config = dict(
    activation='tanh_gelu',
    parallel_block=False,
    lr_head=0.00444,
    final_lr_fraction=0.0,
    dataset='wikipedia_en',
)
MLP neurons of a small language model. Each row is named by its layer, matrix (up: input weights) and neuron, and shows model dimensions 0-191. Each number is 500 + 25 x the weight over its row's rms, rounded and kept within 0 to 999. Numbers have three digits each.
After each neuron's rows, "fires on" lists the tokens most often at its 100 highest values on Wikipedia text that the model never trained on.

L9.up70:449529494452510496504453478486518486469496494565486483449449451437474534499475531537568533494502550477517465530480526526484513476458506478547496493455496494492496511544517479476500468524520495517519510493511489530470537514496498474450516532485502494530505546544544494502495513508469518477506475510487500494507520496528479486490510522525511454505486494483498461492449510536515515522476450515539494501491499495489541502496524496473515474527526551481502520453490512505518527507491495481482503498493504513501495511464513517511483477516497499517454500518498534488527502478511435496
fires on: "s", "6", "2", "3", "8"

L7.up644:504484464483489542525495531509481545488465491516514472516496551557454462573459463513525500489506495527501530500466505508498522493504486472506475510468506492481468498508521495506468522510488551520515495485519489525481479476502489476500580517544523568504495529485490506501482494553494525471517451539505488491513493542476497500493512512528514483477499500521490477509522575507523493515449522508495521491485518476483500526492513537515497481503495495465508537480492490531480477508489499455501510485497507451479536447509500486493474504520478480495492454498460560500519524534491502454
fires on: "s", "es", "5", "7", "6", "as"

L13.up334:543508472453479547489499492471479513521523486502524509494517479542493537494557526469510469489517565503492525511495531481484538507469506526502494489489532509486494470547493463484461517497504499459501516519515491532491510458522474521494462504490496555503515475501495503518486498530540510522507542533510460514539516469495487471484492458493505430447545526543507480480479527534510490503527496506504501483495488492556505543500466513499481495499429492496452499484495479516507495477533477440520475480482454499495512514497509485483498458525489541517514494482470518503497544463519515523
fires on: ",", ".", " of", "7", " without"

L3.up379:534539518481491506498529555514511456521524483501474540478488461504517490466475501553485518502515487482475516461537510524496485518496483489475480470511506499526499480546485504483506496483512518489461482526482516548446532536511538529518502469507500531499503468469527467554524446516512519507511477480533517501503502446498499499500511513484483508476517538497527530485478508464471527492474487527540506505539541527532551527516501521490510450492478521494503512479488491507489443505490473539504531493539505461495481520535528511510461432521562480496501481509546536531487496509505513506
fires on: " over", "9"

L3.up674:507471512516528487513510543484483513540512522500482506461510510550522545532516486504500502475480517511491543475472456478504533544504452510534510500511544540487452518480479534504523489529513452481487483507465479493522454481497504529479493493474484461488475488458512475469503484530572500500485530534537473495528509483520482487470563497474476506516496471498508514480494458517526521484493473525479475523496487515547477509502507499473461510477487520527511468515444569494473518506508491528465536535515496508447484492462461510520488485504499543531489504502488506529485518460500528490
fires on: "y", "on", "Early", "Biography", "History"

L5.up642:522478511540516518492453492484520475533501479494510517497515498473494520494492458510520484474428532496502471512523468474486489477485537539506485486498474494458464479453519483502485473501525482531477546547484466481517487496476529511475492528544513508517539515576489488466510490514522475508500525544493478518465508451514492491527512512481507471553517513509527507492485499503466494510497493531474516469481491534470510513529446528527497516547527478497463531493499522460518463527502512539490494456510509512507493516478509524474527501514492475497505565490509469542456435510499518531
fires on: " |", ";", " =", "ru", "um"

L5.up346:521527492432498508471517502536481476521456482524478518535503434524515517469472490490522500505449444443516497477505532529500479510528511497488517459525483489514494453475451523467511490494483468474484495488501524529490535458571524513504513519499513502520500506533536495532455472520514503475500498494489539523462539487514573501509479560517479480477492518553492512470469505505477513484495496504523481483520516506510515533435505446460534515532480502516508487484472486515492479475479482493531498508526478472490513512513518512504519483462500514506513498552509498508509502489495492467
fires on: "9", " place", "8"

L9.up329:525552497478507511476546495454509497536495516486499495504497477534512522506426439511520481507497502502475518485504521545473472466528470478480498487528508521535512474521498513474533497528465486531474446493521518543511526546493502549535497479521455526497496490473515542453489475542542509502490468473512471516493493484517479507501490508505528504475524519502491494502493490504504585510490474536506538527480482495534499492505473551478503524515476484445504519460492493483462531509534467510471513467497495559516506516452493506506495456513466491496507511458485524481479471502493505517
fires on: " of", "8", "9", "7", ","

L11.up566:511486521483489538488519515487525481513503500483513488507497487520479504482528455456502474544493517493487515541520511468480510507505469441489497537497469471537522501508479494481521506535513490467428481507521483496484485528521509503484536512463493545467528468530520471532489535514504486541450483518495510501505500506494529498502494457492516467448546505516489451524492523490480520485489525500541556500483502436499490472466470526478484464488499525488495457457526503490508501540512510490470470502545504470498447483543500499521464503511504524479532518545509517510569519485511549489
fires on: ".", " State", " ", " of", " |", " for"

L5.up592:535516519487477505506498523512498499532462474486520568500483524508481471469541494489532521502528537502551511480529523526459542475451501484450491510473510498519461475494488492468484493452551522468505456515497493482493483514498466487490524471523485532497507493452541486494523496471469535499528531518502509451535490531500480518492495501488500466485521507517513560478481510487452482512499489492515508485502453498501508515456586454503516485473492537503514518476490490503460497513510492455505565497518523509505547502518502511455503456488533500459525497504509488511525508487490523480
fires on: "3", "2", "9", "4", "t", "5"

L5.up759:530527486530480473483505552534477511495501496487466493467475511493489486455488468557507473527508504513509505491507463508493475506525507498569490516500475475518500468494526493535485481524490518493516467483474525523506497438474502484513547512510491483459457579482478501539485485511476490456551468526547532524519485479529513514480487505506513494516492485543504464514504530505499496500498541494468498488486489500478488504508528498517504531502517477494478508482495490507510515449462541489485453534476520471448488485523523560497515510525455472488532514508512538513542481544488438489
fires on: "s", " times", "es"

L3.up177:523500466540519525490500463533493506501498516521485509450545557528461500505512509510511478506468525509498511510507478494452463500511492499490524558406510470517509515521515475509540503448515462483530504457480469535482492532515494474472540480504478509505523460516461531485468470497538492494492501509500496500496492485501470496504499509505519519478520509475500491465489539472482466522472515494502468466503484543498524472533516570492524528490444516532476491497479508499515554519476533498487503469518506511467554510528511522492499538524494499471486472510487473471492517478454536469
fires on: "o", "y", "s", "n", "a", "ia"

L3.up164:500477507482528483499488488524482547506534500447559490473464477481529497492486467523482489480470460506478482509487499516513465477503507510488512553488474479492511477486510499521521522510510519517484527529499477482504503477499458534482526550517514507507505540519492501492574525481480524548505502487470491488497477484539488476494515475526464474531510487515493520516518483540556476511493494523537456480469477496523517549471449497429487514552500507496482493532518530504500497492515503495494509520522478480516470509457480504457506512503462563475451557484466468503508475533481509534
fires on: " |", " following", ";"